{"activation": "swiglu", "qk_norm": false, "parallel_block": false, "init_std_qkv": 0.0394, "init_std_o": 0.0, "init_std_down": 0.0, "grad_clip": 1.0, "decay_fraction": 0.729, "batch_tokens": 65536}
MLP neurons of a small language model. Each row is named by its layer, matrix (gate and up: input weights) and neuron, and shows model dimensions 0-95. Each number is 500 + 25 x the weight over its row's rms, rounded and kept within 0 to 999. Numbers have three digits each. A neuron's up and down rows have the sign that makes its largest values positive.
A block is one neuron, or neurons of one layer that tend to fire together. Before each block is what it responds to, as a language model described it from the Wikipedia text at the highest values.

Personal name completions
L6.gate396:493518490501492544453514508511497486537502453489533552436485520484492519488464481469474499494494530494464527500484463577501511526506504503468501496486511483503508474488511499467493491493505510520452503514517504517488518484468480483479514435530498485490455511508502490508488525497499500477
L6.up396:508498496539539528497489484476531485510466475523496502475543477546457459458497508488510496495504512509501495470487543546500527536496509482506512520425472503550468484456535542498496458534478535489517494500480482524478456454488512483492464455512505505511479481479500541560481459501478514507

Succession "by", abbreviation periods
L2.gate45:500530493539514517496500530495482432514506519515502524550523491509458462538502478514514491486502539502482516463519531455512471529496475494472535508513534542517488532478459518504511526511517483488522509488508467510501509484475509455523505468512466515479516458517500435453499511503519486534
L2.up45:503555506499499477452469503442487494539512467537494529544477499506500499485525463484540537470500512476549484475493495537511529487533481489490479505479515473498545503501523513470530491495526518537521519518494481523497516506499511489483448481455509525511455511534471500472476529485466478508
L2.gate57:530514492505491491521516488522495483472534519496517487498493497516508479444522509517518514545484496502502496492511518469522514509435509516486482478522512451545490500523510470479487516510482466469482486523468483492544492491456464524471468529472462536528521485494496500413525512458494474516
L2.up57:520492511511495516442462488437511476448480492528501463503503502511536471497484518512495507493453485500523518448499488499490477512481506532514555490510523511493496531503514469518465517485489494489469471458494457463504515489490480525473505503486527520505499539485465494483456525514496503520
L2.gate69:530487508521518505467485510493519487477500492519496466515487523491552510497492488520436497499503512541539526537490508503509462498525503509490512457504513555489437498446441477460544488504487461456471516550486532507522510488494484517503478471483506507514507492441490513491477527524452497526
L2.up69:492519517521507482473514498500524491507492491518531480556509478489550473485510511467469524529461528488515511540501498517510465498525469547499504478488505510499475516505473490478529476500493466456462491540506551531509497521514499477538491495510470529522519502500477481486514531479469491514
L2.gate79:473513519465497569496495549514513499475517524520510545560514524503458487472544442498510515509491537509506532495525488488491495477519550511518518492518526479503518511508461448507476495478482496493517517515465487514523544481511499510474495500466491505479481513520485515557483499495528525510
L2.up79:518481467514523528497499543521498502530546537531509482550550510474498538556496441479495467518504423534504549506517494500505474483515494474519460477494510506509520407513451496511497517508491468470492518475500493517509488496484484502490508548496544506509490514507477477502498490496474508505
L2.gate138:500532531479494526509499520501465508520492542485523475515517483473512488506444482488500468535447478512486522536486497497507488546450484478502480519471482485493493458499477509515493508542511505541508498485513468514496512509487495486534482484506510537508538531469496461497561540499490468539
L2.up138:510486521476538522459496523463481536501517507493496512484487530476488518463465511474495482506454490529489483510506492501484459536472496502471495517504489481495516468491479492570465473533515477530494512516516454509470536476472496488540499492515521518497505482483515474451499537477529494570
L2.gate165:488473489522486520522430519460484509550497457516505538485517453503468464507531526484528514486478536489471508505456514493543537468504519496496483459491516436507515503497519463515477503533501517503502550459483512493496471533530472494511511518485491522444441559544472514509475475470480492461
L2.up165:494519504500515503494439472476505505540475477524520548521504480541492473504476496507523493495468528499506493458480512500508548487509508480522488503511536408423486501474493530513508466465504492538488535504478513504479500528505495513498574503491525510465467475509517485507516495499491499503
L2.gate241:503468497521451522498436469484495510482519525499493515504500435505479491480483513534510516529495542483522479524501480482501485518511506538455501495514494496460515464474506443486466500484520507513494496482505486484496498541468516527513488504493505530499482516525481538532473487469529480507
L2.up241:535453468522480535508518488515524478493522480528515505523475492504489519484518490504508513483526464510466510515480493481503474447480499532475482484482510502485525517482503471513520499485526494521494520478540478484485505523503437495480470470464480517501467496495525489461547515483466488525
L2.gate245:457533533478491500491516467515542554516502472514494516493492516487471537462505497524497534517471538448481490465541491456516473482541523488484441539496494470491500516467461507523497492557535472526495466530523469493521512500538517485499486475509481499474534494472460558499492489502491469511
L2.up245:451519529471487531497478465505482542518491479482529468511483476479479507556493439518454488490475491485488531486488524454496500489498507493467475533494494466499512524476475505519413492522522535469547506488457514483529484517543507495461494493500474520512500475491490554490531484503502520454
L2.gate257:492510465527501524509459478513489523522568469495490516507503480467540478512505491476497522464477503500505485576492486501488455482546474499521520489486520468478530487511482524479447482540475481508516560483539494491511467474500512524502518491477554507513455486535474492534502502510486532509
L2.up257:507495511500503511513567478533517509471556483480474491514446446526482513561486489520546492491491510462476468457488492525486518461517495503480497535504514501491547517470521497537495518521473501492471518482524457469481521485519511546520441549523527483494510524480523480517499513479538518533
L2.gate265:481474467501500508512495472473536498530545474503515504503508488522521482517478484464532461500510512517495470477512522468494503447544498488510474492466500496505513531448474483532480525509517491543506490489549474489513538537505493500439480490504539548488557518476534519461492494507514527506
L2.up265:509477462486439505499509507563494495491466495538491530495478481521506514538484437520517493525523524525514492507544526498508510506501495515460501523525560437552526515502509499481540480487508504501492490526511472502464525446499502502508485509477466536486468476489507508530480497516498515473
L2.gate287:471517499466498510503521486499472502560537459562492518554476507524489490520484510534466486492552574535464477551554482508494502481497469485520507499466523486512463511493497492524509530514509512571483518455511480494519466537485462493516487447518510494497520479570521510523466530477476509485
L2.up287:486511537478445465486480515500475518507528452473458528506470476519502445466493490479522495472514534506531493525514464484468532487556487462458490557494489521477534537463480457529481517485489459513480505500541539495518536508502491530507494499532495496489487481518530468493485487464509499481
L2.gate298:499526460491508529487456507506486479521520468488502536533486497474474469549475529537535468538490512500514507512498508459485458443517496447522490483499503463468508496491521520533472507533451486479532502456471484491523480506483470481468524530451518479482509511514503530512475508517474485475
L2.up298:481515569500533473487499493494490492491494508439508524530518538531475479515526540526532456507454489520512522494539519508491485451466514461496477494488534486493504456454470506513490526507484465463523439481495502543541472514482484516479534530494505506508495492526506487548554509486469541497
L2.gate338:539532541496501547469488492521535504536525517531493501531521482521498513516508453490508488532486521536506482521486527492487543522496502511494476543480517475465516478494467491476498514455481455492501478531518488510552451448503503483495512451531493504455469497477513525524503452518512505504
L2.up338:494453520463476517496516487487468493522518488515521486477512502490473498502506483475498508481542514568517520479523501531506491480482506533532534472475525526465478515482474514515453512490483517472539530509487503508515568541491529487531470508505462508482511503504483520472492534508472479514
L2.gate358:515481547499467522483533482451496448529482504516529542477465534480467509499493501502471447501516501481530519513478508525461478516540518509487495532524502466503523523496512534532476510484539480491482487483483503524483471520491498523490543490524525512482492464536520481488513530484498504454
L2.up358:504496526501463503496488513465543503501510495515479499524467491496519534474500465460514529474491498492497480523428487530486492533510466482446477521486477447508503550514506567506476543563519488484532524506504515511513540512488488488526510465532490502509515452507514509511490511514531453509
L2.gate497:505497486465534519527484485495469444501553498529485543506509489482532533497478533494510487486507528493478457501536504500481516520500492478512504533487518518523460486504506473542542489505508495512510554480510512504544501443542493478489469461438524462530477486458490503493496511530472476523
L2.up497:539532481478508529480480535516467516502526501493506507485487552486458470456493530512508507478444525505469500508488504509497473472491508510527501490505510498479522556484499498481518536551503490516486509473505536517449529475515507472540484445508508503485504483521516542469530485505465537470
L2.gate509:502485510448481512464481513522519449469505517506492567450466448459489504493481510555518501477522488508501549511508465466518532520455486512485470504499503509489472472500477462481515494481520463545533480496509523477453474507499511530514474472479455539520476551472467481450469518464512473516
L2.up509:510470509504510471520531469510533452462500489478507545475480464563496520512484519536495516497493524523503515452500490470454498451444491514534514516504509534554462510490516495528438525506528525501493517521517472471532478463478480528508478507491495499537533518477561492493521495482580483489

Word-final suffix pieces
L3.gate73:488494513496486517465551472477521473500463471458505516494495478519487500490516523502502440537504533539523530495490545464483478482486497494499450494509492496456491484498564517499499520509506538517493495470505487513500474506500522520547530472484508492508485455496500561520484494497509498518
L3.up73:498517481520496476518517485537519541555481479434484497527518510468504473528495551469469448523506479506522466492521478491483501499512492469485526523511539516511505472505485539496539511510479448551516508521520512496520451539494540454529499471495551476530502508484535513503449494490491508494
L3.gate152:519510521487517486528483467516465506516496515488507510515460484530471458521493519534470512493523507488544515477515499495472501490539526487450507508509508490470517493535457497508489552437468469507484471520484480519528500529503529503508502475467549476506505498476489505465530553541520506491
L3.up152:543505485500492486491522472552488507518492486528504490578509507514474477548456455504525506509505486475544462496488495477478553490510493491485479498491434548524494484517501502483495490489566507503501496510457509544480506493519553522503498506490541517496482485518479476464495521478504551481
L3.gate274:529503528462469523501503408548548463452483475464514508508494428508538492499494530503508496531489471479560489471549525494492459488452519513491526500522526494486536482516497497527470475511535479517501505499493485473470506482484539537501483516517514515505499492487480537479505494470474508472
L3.up274:475479524481493474476518480492501475493490536473454486538507494471502508501493465457513450542560494499529467471534528474483475518515507499484535469511501510497476468519472479517479500501510511481514506511476501453540511532495499497536562453497512507486529490501498528457449505479496494500
L3.gate298:493487478551455469536541474498485508525496552489493487462473493459532461488455523474490490512528496486518483540513492528488492506517519513556476536510513514484536524528490489496485528509517492489544494502519453482481473458517484489537509493481513477467500474482499483549501480505443465493
L3.up298:473518515528507495509532501530501470458509512479530509533534499509480514477508541497502471488531527484511491495526556484496515508517504496480500482516481484538528527540518536446431522514524490520496509491489494460515507487513445499503507522452461499481499532486502493471468475553510510530

Surname final fragments
L3.gate133:512488497492501531467494512517493534499538474510520509477481495547525533511479446482463468518541536502497523483490515498539507511512512512509535511499523542526523512530503486553453483491510486474537497522501472530474483467478467486545536490522480492499500494498487492475490482504515489490
L3.up133:533445579476500497543500472520527488528523500524501549444476486570498504547498508460503468537491500524510476470484491516523514503489511449508459526506527529506525491476502527506475501481510526465483470514504493540476455504526451485495504484539491508509483492505513500486475497503528507482
L3.gate166:491475567519491515495500462488455476457543459507513498477520486501481527529524510520448484526560497512512503474452499510513506511446523495510460514484519512544506516436471547446519497498518491523522519495509499522521467488485478532507509485506508481510502510484496539487521484558504510498
L3.up166:499508496530493513478502534512461436499531472499502555488493485498443550510532500503470527504501496542487468536483534488510519508475501518510470568528498526508507462520474496492480492503488506478450508474502470514520461497492493521542496536522443523504482526453498481517461476460506490476
L3.gate370:509535524498502507516534491506500523484519497471488484526472490542522455513510484494489471476531519523511502504458484498457520489483489533456509509463525507511525495469429507508512515509541472494542492488545480505502517521542514547463528472528502540501467484460530489511534502529495505502
L3.up370:529481562486519513489513511499464520491486513517525506475501451497469498509502515473478473521504507452506548511465517534502533513484489564523491531472504498526508508508535512494495482462538518513507463493446505530491501489479492509483504496516482542485529538524519465508474523434514471508
L3.gate507:526529518491508493500487489514490493488502500518486499438509489481484497529495505479514467480536508463502504481449521514456489462491499505448476491490503503523556475467517488492504457474499477494473493486516434547474456484518512514542511494506520476508504439534508494505503497509512509510
L3.up507:526470518456497509454488528484514486531519464506490483490484469512511519478494459495512492506514475510489539478477491485486478514474441527474463487542513519518517492483462486528505424505483510499505461508503440509510505502497477526531494510509476491488492469521492479467480497501526551476

Word-final completing pieces
L2.gate16:482503467537502516488528480482543493500572507512486478521500532533511486528579494455513515505477503523478464470496512492518572492432543534467447535493479501462491476469495515537498474475511492510475487555479542488490537502501538532528507487496496502511487496494468480525476498475521493529
L2.up16:498490474449486530527480473515515533482519533490495508517494498551517520525545495495457500501479523479506487546493482516519504497517530482494522449528485487484512518501509526502521476486486477555527494475525517495502475462508506441475481492519482489483490455477525496519500527551473542498
L2.gate22:504512468464505542455516523471498504514463495459503477474502514507491492507523534503529540510519479516474511491532501502502486498565466485541489491481490452460469492500482536449525471510511476483497493463524498502451505475503499494525528497480541497516526519477482467516509479502479497471
L2.up22:489489480513500523535498496508451525525470534505496498477488478513511527494533518503510490554480488429479525519490476488488489504512511512519571491491508510508540502472492513488503502461472463533505529499507501522456485476467464486543479467481546490531484531537497497511494503516460493499
L2.gate160:491465518480458496426437492552524472517469504506522533484538549495515493504508465480505516510508526535515547494484477527525521499499524489460513446536479475447496491472508499497468565496520487523527474523515481505470482507466522511533542547491494524516472548508477498534527530503485503528
L2.up160:485471451530493527462468493515515518530476501498494506490533491511487538443512492499494464459564498505524506490503488532542549477509465503499479490485505509487503494485487519499551500488514522514498533459532496485491525509489488515485488524504542546442537490527503470511511485511539539552
L2.gate171:496476510503481493483492531522481512499513475468480471468482531526495462485478453516543530497519541480452480505482458444482523530515486465528483491495494528501508484497480493522533520489515499508546477520517492499475548508486472484503456474481516496501490499479497483517492470507546489485
L2.up171:468468509553533488530527533534528467487463483469458497521523480507531516514433477492484482522524497505473470492524494505474493480532504485494490518524458503487519506527501452514530512513483537461476496484447476460504496493513482514501509499487501490484479520531475521494464482483526507495
L2.gate176:525485512552513509463487472504476519541490465483474494468497512525508519516447524519505559502507468507508510510514458508503506487457550528453510499529505513489508528474499501506469476473495521455466482481524479528471488462482548519550560455488494448491512498484500488508452487532517542502
L2.up176:459481515512515522503494470495514478525478535513517523542491516527498484540514460541520462525528531489468537488535455472488536495506488497473464456494481504524554482500487500531499485465463507478498506441508502498496512491508485488468485496481532471497497525509474481489512522507477576511
L2.gate182:540451512491488540499483499492438544520456486491471486503493461501510499544522488531494537501493508513495482499517477546509463516511497517487511453514487481512530503547495520531470491478537509493467502543490499524497497501429542507458523493548499487514501475517490502478513510504482534533
L2.up182:488526514523502477498521508546477515489529471518498532496523506513543513500532512528515480496473551491515461502540524492495520500462536492459522477526534521517520503458471505472538515488505481479515463526502461518540521507480473527483458500506522460499514437523518496545494481513470509490
L2.gate183:515510507510496541477501518513477479508488561513510463496506485510503515522484482518483494516479503497542483464517505453487535512525447473462490539524488504494503474512495496550486530489490485527536515551507470481476481473486477509542540522503504533511528489503503513484468520499457505517
L2.up183:496532525466526520466521550509457477525555517518456510476493507509517519517503529516516514552570518486505478492494488515544514523515512445485541471521541473533494463490504503514496533517498494518481509485521482506514533533519464466561485472480521467507498506549476518537467489509538483485
L2.gate278:454517495551484499493546531517497535570474538508516466493498500522525516540493527528494523503550496517495514518487503467485492520532487505519463520526483549507528513485516502466501522503504478494481470481500459542523523482471519475481521507500476476506508467473468531486531491521472548517
L2.up278:483500513500454432509539514467511474498475563499499538446528501484529506472504529525523513544537515513529510485490486511522484501443509466478510506477494502499503510432482500478502523508532497523523522497482492463521514502477522483504516516530524512482483477515491534499453499534521532536
L2.gate281:521484513546484545451448485504470492541551529490494476510503519495494486494493464521482501490526526494512490521513501467469525512502502494505497504472504499446501439515452477539504492454480528450511549505521544504518504519517501458483501464460436517480470479497497517463554492499519532488
L2.up281:504477465520515542472486533476469489495477485490481529554490505521549503463480476527485489488492496467489451512527500524447497493456554498487567495525492495549528553494496490465540497506505510493516526514484497503495512505516487497512535505499498506542501469483464555487463504486525515497
L2.gate337:534476517488479502497499463541504477539539493549491501458491493520565521556504488509480519487504506470539469486461490519447511509530476483464508469521470517506499510465465520464473563499536496477496515465505484520494489427464515462515461482502491507523520514491505469472471499545470547527
L2.up337:515505515496473512476521518470484446505468531521500484498513531552541498469513497538470507520520534510508459498521530506537481535466482505525487490497509473518484497471485468530477482503498514483523520479494479485479500490467485461538503495526457471513466491482509518510469544539526520528
L2.gate370:498459516494524514497514531499515506514490502576530522509505476513476511492519492463491480478482523498477501543554447494477459538501533445481522486537506485478526486500470521540527476463482535515479499515537486525457497482545492514509478511477480480515497486475486476492488496473483543497
L2.up370:489501487483481507539507520532472520441541491511513473486484526500511496522515451486533496487497488505494502499484508496515563554460477512530507493497502496533512493502499480471491499463457478469492522487527496481478457492520534515565520566518534488507493481478519490470510510510517557485
L2.gate383:551468530525547514519502514529497519480462524520521486478485507468526503485497523494464490495512465521500499517488511497482535492462513455472513450476504512507504497467494501529487503455490498517519499526491483526532469578502490509467550483525524491476564498494522445504464499534485512538
L2.up383:495500500480519558474519495453514519499529497509492518497494510522509526511500507538489468497455507504557484520527495497473497468464520490468527475507473496516481519465531461482514477464526488470488516496518461518499479520532506493469519492543501494478495486561449498472512508535430560515
L2.gate428:515539550523455564536486453476504487497503529479457509486516512530526523549484528498522490506472512515474526454497516476481479502495531522504532533522512533487549489502553439477469464509480476536548485470489471482507509485447474471524483480468517476520540498512526508482463468503495515506
L2.up428:516498483514509506518486472481493467496464490514496532491531542491532533496500503496493479451487469485472524522509490483499529498501498481476517531495483544492542484527534479498461466473488502523472483486487493473499504481470477472516487483519510507491495459519535459477495453491504517514
L2.gate435:484542510512507446502507489494430503505460454522489506482464514532528479485529490528459459474513456483518514527472494484501509518488513500452531498510493470502495497459494493536533513494543537533503498475511485480511448512518486508489477543507542460528470459429497540477486523489454501488
L2.up435:503457544510473456521533473496487510496494487525474458490453517507493491517507476486502508528521516475503524505510525501483493544469506536497505503553503524520488479548473505495485511507482527529502502495491494507524486439496457509514471483503479504505525437506513500470492505480489507473
L2.gate475:523509486516505494486551533494538518537581558484486485513507516504507475507478487506549504533515454516490525502480509452484505497509556492505493519509493499467503487508508438471509509479476552511492485499520478484499451460490500485528485476480520477496528496491500504498455477510517532467
L2.up475:502467520508484481480552502482511491508477489538508509522482478531512544518502537520504474515470454530515486540508533548441511529502489509502512537527507503453548497500533531515489523469553475510485486532562478530499441505467525491501497490534512503493530518491488508447540542463541484524
L2.gate499:476489498523458511499487558504507474505503519480494534482455508515460549505485467485496469521501511490519479479474467494479501502510524493483540494543517495523507464558501443524498506545468532479523513475483484463510499509508494485523521491463501487516491543502493499462524489491520510537
L2.up499:534512465449498538508492540490491508482455527545459502512498482500544521510504517468529482510520522512507460496508471522479501502512518536439472501478508450510540512510491479490494526517481485531546499539505498533558477529489498478494496501473538512520550506500497488513496484511483521523

U.S. country references
L6.gate1:509557535506507491496498525506495487544475473495493555518482510463550533517523504509492503509475508460457470517529529493488512504519479482550516485492482531490525503512489514556522512497472504500553494463471486511499509468500484493476528481518478518497488553513421511517552535505543482510
L6.up1:489502485509534516529507476521530531512526482494517497539510450500516560518501521507532483487513508468527528499494519529510498493485462503506505525526501502513525424518490524555514463491497486504477496477529487494520516485472479520516489470524511556481469510518517515499505523477489502456

Final piece of names
L2.gate20:497481467521450482519535483500515466541484518489535510517471491545472557495500482514494470501492437490475510500496518509483477455511515496503468464480451508495526532512521506513489531484520472498533524504532531556465490495462486495461520478456518490540516473523487506502473440478470486484
L2.up20:528488558509529471559484494443509527489520480509482513516500490493519487510541507479486499497476502517472508506486472472490521501508492515520487486463496465478509496491506555535496511500493519467455513524516532560516469474493500477511528541499501496460545499502529490454482501491517501490
L2.gate111:503479529487479485499500476491465503498471500502488522514492521487492531487485499503510490464512457484527516497493537485529456508522447494470497518518503491515514483536511502481473513476515521464493484459500467458448478489523518520471540516497523457515467535486473517503485517471508510500
L2.up111:488492487503486487503504482529501473470506471501493498498494457516460474477504510517479510491528527533528516528507525470477478517505540455530495495514480496497512459511504530437557501538486543508504502502517528506549520467528488545554485456491465500508465511495513459503538525509504496503
L2.gate116:494493492480511507522490489512497541474525521505461484534505518530451493534505524498497499499471499539503513463546491514484484523551504482486517521528515511523523490478542506547487542510504516530527499555500562485481466461503483487517516508487530522436497442456501520493525500500539532487
L2.up116:490474480510469486525474501540536518458508485461497482454502542528509529488501497499478509458515506508478526503526457468507498500450541503510457514523519519534501546520500509509489474520486483504488472457497509478496456509492521487491480563466548427496475478462530527560472507541476530521
L2.gate190:489485504490538504517467465500498535509493453506473499508525528511520519537483485531469523549560485470493506467504456503502491475501503511485478490484482502482473481455467471511516505543514503495473489486535503483520477521525484468497439517467481491478495516458499486493494553485497503504
L2.up190:509487502520487501510447491478558528512502470472487481506527471498486534531490507463457500506526514491502498531520522548463486466526534496490521493492476506504494468503491472497491513472522463527517508510524481477499501540503450518514530501503521475552473470472478460486510472554510507488
L2.gate200:506523474524481479517506472484488539492538470474450504482498504513464501522470502493544459551487524475508446530485504549450508480498480533460467543516538521495515524481479499496513493499517492536526443486524546488509554510510464530469495506507450493516545494467489495494494421525477499507
L2.up200:494482524505484517529507512503481501502525455471454503517483522508514482542461505486519479488511523525495532538511509524509471556470515506517491490481535482522475541490516491515519542480473506523507476461483477505527529505466471494514476539500509454504549453503481464472486526482468491502
L2.gate203:451514482505488528478465485476507473516454493488549456512465497487499507511500476506537541498512549446469467463558495498539462521524500447492494470522525525541518533477483512494489513509495510530498488513465513498534505479486493482463461461464548513521487506493505487483476484489483534525
L2.up203:461539484531503490511499463492488521543543518513481474473511507484519559486492528505496510512529480462534431488498470508560525515544509516497504467486527485488468518449456463478505515542490469516491468490519477493475496497508540479442446500486516465486516522488480511504504472512473496488
L2.gate221:490510501528479475463512477528495481480479524486487514486518546533514545501534502494484482528514508511489529526543491506512512481557501508476461505484541520460479494511521475531463513469488529543530505497488487498499458489506485495496494459444525513455497447513480516502478492529517507487
L2.up221:525526491521501451483458484486526487518502532508501517474472533470517517462526493483534520569461483518542540525513444543474498480540491486498467523473496509508503459518486507524522552500514482555498519482506500538547467511485500499483533496462504514495476471520469526486503537503508492488
L2.gate235:476508566573487515507481482504520500486532510502526461502496502501550515527498498480513504487518513502492487514502519467465504546531491508518466473506524488490553546499479550502523526519506505541499506486541509493508485510456471526517513503517550431539492543488490516501503473520488508536
L2.up235:482491463505491503491510522485508468474538535529491483486517495536500526479506496491491479527493498506521466508511539502506489560515479553506512458555494488501519553508506537492513539501515475483545513515482504486479540487455465490486484485509503440496507473490563533470484480487540484536
L2.gate247:523510498497463505479448497471474501502521523481488503522477522464505512529504517475501514494531507482499500506484484499475472531531499467480519440540525488489530528477537499508466501478505509521552499512504488497519560483467510493479530464469481506535484510507413538518496511512515513507
L2.up247:518539514533438491500498528525497531509524488503486544512503505519500506523478509497499491515524493494498522500518417446467486486519515486470506476525527467492540478518499500450501501501527512527568504502496496491516508492527523506457516477467506521509518495520477516507513462469474513510
L2.gate303:517523538497442473492444501523519502537500475477490453460491513489492496484492475463475496507491519478500508554543467518535492503496512492521501496513511544549519535536486529570488511511516514513539462504514502496492499492486526483481507456491495479490524502463501487480465466470544502535
L2.up303:520529526538473499533503478515527512512540521485442523495500484532463497545520530448499463519545498486462493517485560469503508464506548503490517493512480476490509484505507514506474537489518505465501509494503539517469481500492514519483476474442521497520548461481511476492509477509548530494
L2.gate322:492492515535524463551515515515528556447496480471480519516523508540479473522537472500482501468558498468506471516485495483465498519474508516515515510509487512499508488552487462489507520466493466513501503508486525506517547532496494490488476535507540491504474521503455496472508501525521545515
L2.up322:540482499482491469475481500491514533496460484464517489510464501496523435460531514490512527523471520511478450509476506506500509533521513514477463523496533503445493493533477510548505498478489484492552504521505543510493547510501500488495544489522548487534506489524522487485476419479482451483
L2.gate332:509490468525530457526508487525491483498546520498453492484507536504512525464469495478500480505483459509518486539502484498458441505508468544511485485510496495518449546515482490485470501518510519507557467472528518464463502508447497515538487462512522515482454494507525533518511467463501487500
L2.up332:478503499484476542499494473473523470489527505469510477523571512511493525477529527477499458543537552492489494514509506538510528448495496447520498508462475474497544522518522452512513517485494514524457447523515527467476509492476456509497487468514506483509542484510468499517522469479538506513
L2.gate347:502489555467519516483535504487512464514545505532511479470439541492497540512512493504481461511498504504471479503479529505516514521490489508521540483483483492497509482503485496497581503479499504515514514478512487529492467505503486496502523517492571514449535524510501510478528510477522539486
L2.up347:525514459519525540481499432493540494510535502482535474479496493532515565493427489475481473513511498500526489482478504550520528493560482512510493522478477532483560485534493467472496492495466484482524490463491467484520506479482511507490548521510530474500512475551512500502477464544493520489
L2.gate431:482529496510527496553496525526470505503500503486483528526516494547468541481508470463477461500501489495494501508482529551538441505488518516519530522506478501555495498509532506476503503468505497519486480477471482556517450488499482518506514502519494464526510507509533439503499447500500535525
L2.up431:471456540497519453499518466506469514506535470440490523507510527512468509500491505510516508536521503475512558474527515507474452540466528475510484515488524499536491509514495531475449482481509489539495526486470491546533504484447451498505522504499519533522525506481501537473472491514504507476
L2.gate436:512510492519507534505462487511479498481477555484458474500544474539476493498502501491472441513509499514516503485516528466497508489470504522481513481472487460468486494504496474511551507493483488528496514549484526444435522460472525497530511528500508436470464466482500482513460526539511516535
L2.up436:506503499494487505508493501491494527529498554484499476487507521506551505519486474469493507484555524476501484512458516514482482500538491488525508499510493526519516508517498520475500513537496549462510514505496503539458506536491442405522518484434501484499530493496444509470464458517519501526
L2.gate480:524512541508498550498482486535501451529483499456530471515554451523525451486530466469493476526487513509467493500545514484445498497551504485482497505517493505545543519539523555490509536528464516467503522530449502528511518472498467518526484543474489462474509511466500479506514503492466511483
L2.up480:559532475525485497530466528490522515529518514456533510534506449481531475542501492496499506537525486501498525496528501462486506500523537488450470496528467519503518544566496548498534545472524506511476504471473527487491529478513465531533472520481539501509493503495492487530500489493501520458

Initial-letter abbreviation periods
L3.gate10:488510489519464466499532503509445508486496500506500548538507532514564448510498462508495510479509492504501500507538556435510506507507496510484498454473565481516519512474474537520487527483533488503489503498510523524497526530496488470476496543474482512515495495513518494482482511509489462521
L3.up10:485476515446466533520495523509488483526500489519495504545496518532525520473478436493487502507471480504501489487488525510474508477493503516483484500499478509504474526491499485557486490491478507459509535477563531450507467508470485486477496476494499495538528458525509442492516530497471507503
L3.gate68:519548502473497574493516530490473503501516486479531502480491479507480515448502477516489488483509498564497535505490478457516495537469473523506506498504479498538481498485495501506492482476517511511517516505507553509525503558511498502526473504477483558485514519525497472466486476494547455534
L3.up68:495535531541494519493485533456443524500469499530504506495516486492478562528500524520535498485516522496502488506536487456514494491543479460503492538501504486456514490491517565505496505472475534519509508537490486483488520521528539518537457464486495555513513498501510475505522479488545516543
L3.gate110:509528481508514546517554495512498472528477544466515507543505492529501498436553476511479518497483518541482497463507526552522485501487480501490492516519524475486491531459496531563515467533518522500486478508509488529531499476506457481486524489532454529495504504491487533492481522487490486475
L3.up110:536489533477508515500490477482486519519512523486553513503511502499479498486452484540467475470497523482531542470555513516516475508496450463515522506512504491464502464511496498488548510466490502533526539538484500531516496508478477542507468480524483487512498490475485476517517510504484510524
L3.gate216:502521486441521551506481503477525519456478508534545503471503470476494485500504467484485535498450560520464511499523559497448476509490523519457523501471534493479469526504495511510488499524479538501523487509511539518471501484484469520517501479530540500555507529531469517470522491547513508535
L3.up216:507503512541503436506476508490489508503433488540492463532510481525482474456489435465530471465518526467558495473503521528470547523505491504516488510520521492483506466508499538463487464512505515496486495543509514498493490460478490466495472492511502536538517507477521510494538494517515503505

Mid-word completion fragments
L6.gate174:523479481484523483475498508477494465495490468459470496506502479543528433471455537526481474489509504472501466483510560494511472472509492488517498433471486481495478494533554461487497508488502516515526490498512456464493526493491467481484532505474550497543547517461509520451478499501457501510
L6.up174:485521472527497447490555537453487499533497545468491490506504496496522508540500521524507471527467525511506474492533501551507495488524510442521512516531536561503512482510505485488513542487487505486491494486475503519500475535502503485533528471474532486491516506482474435530513530507502488460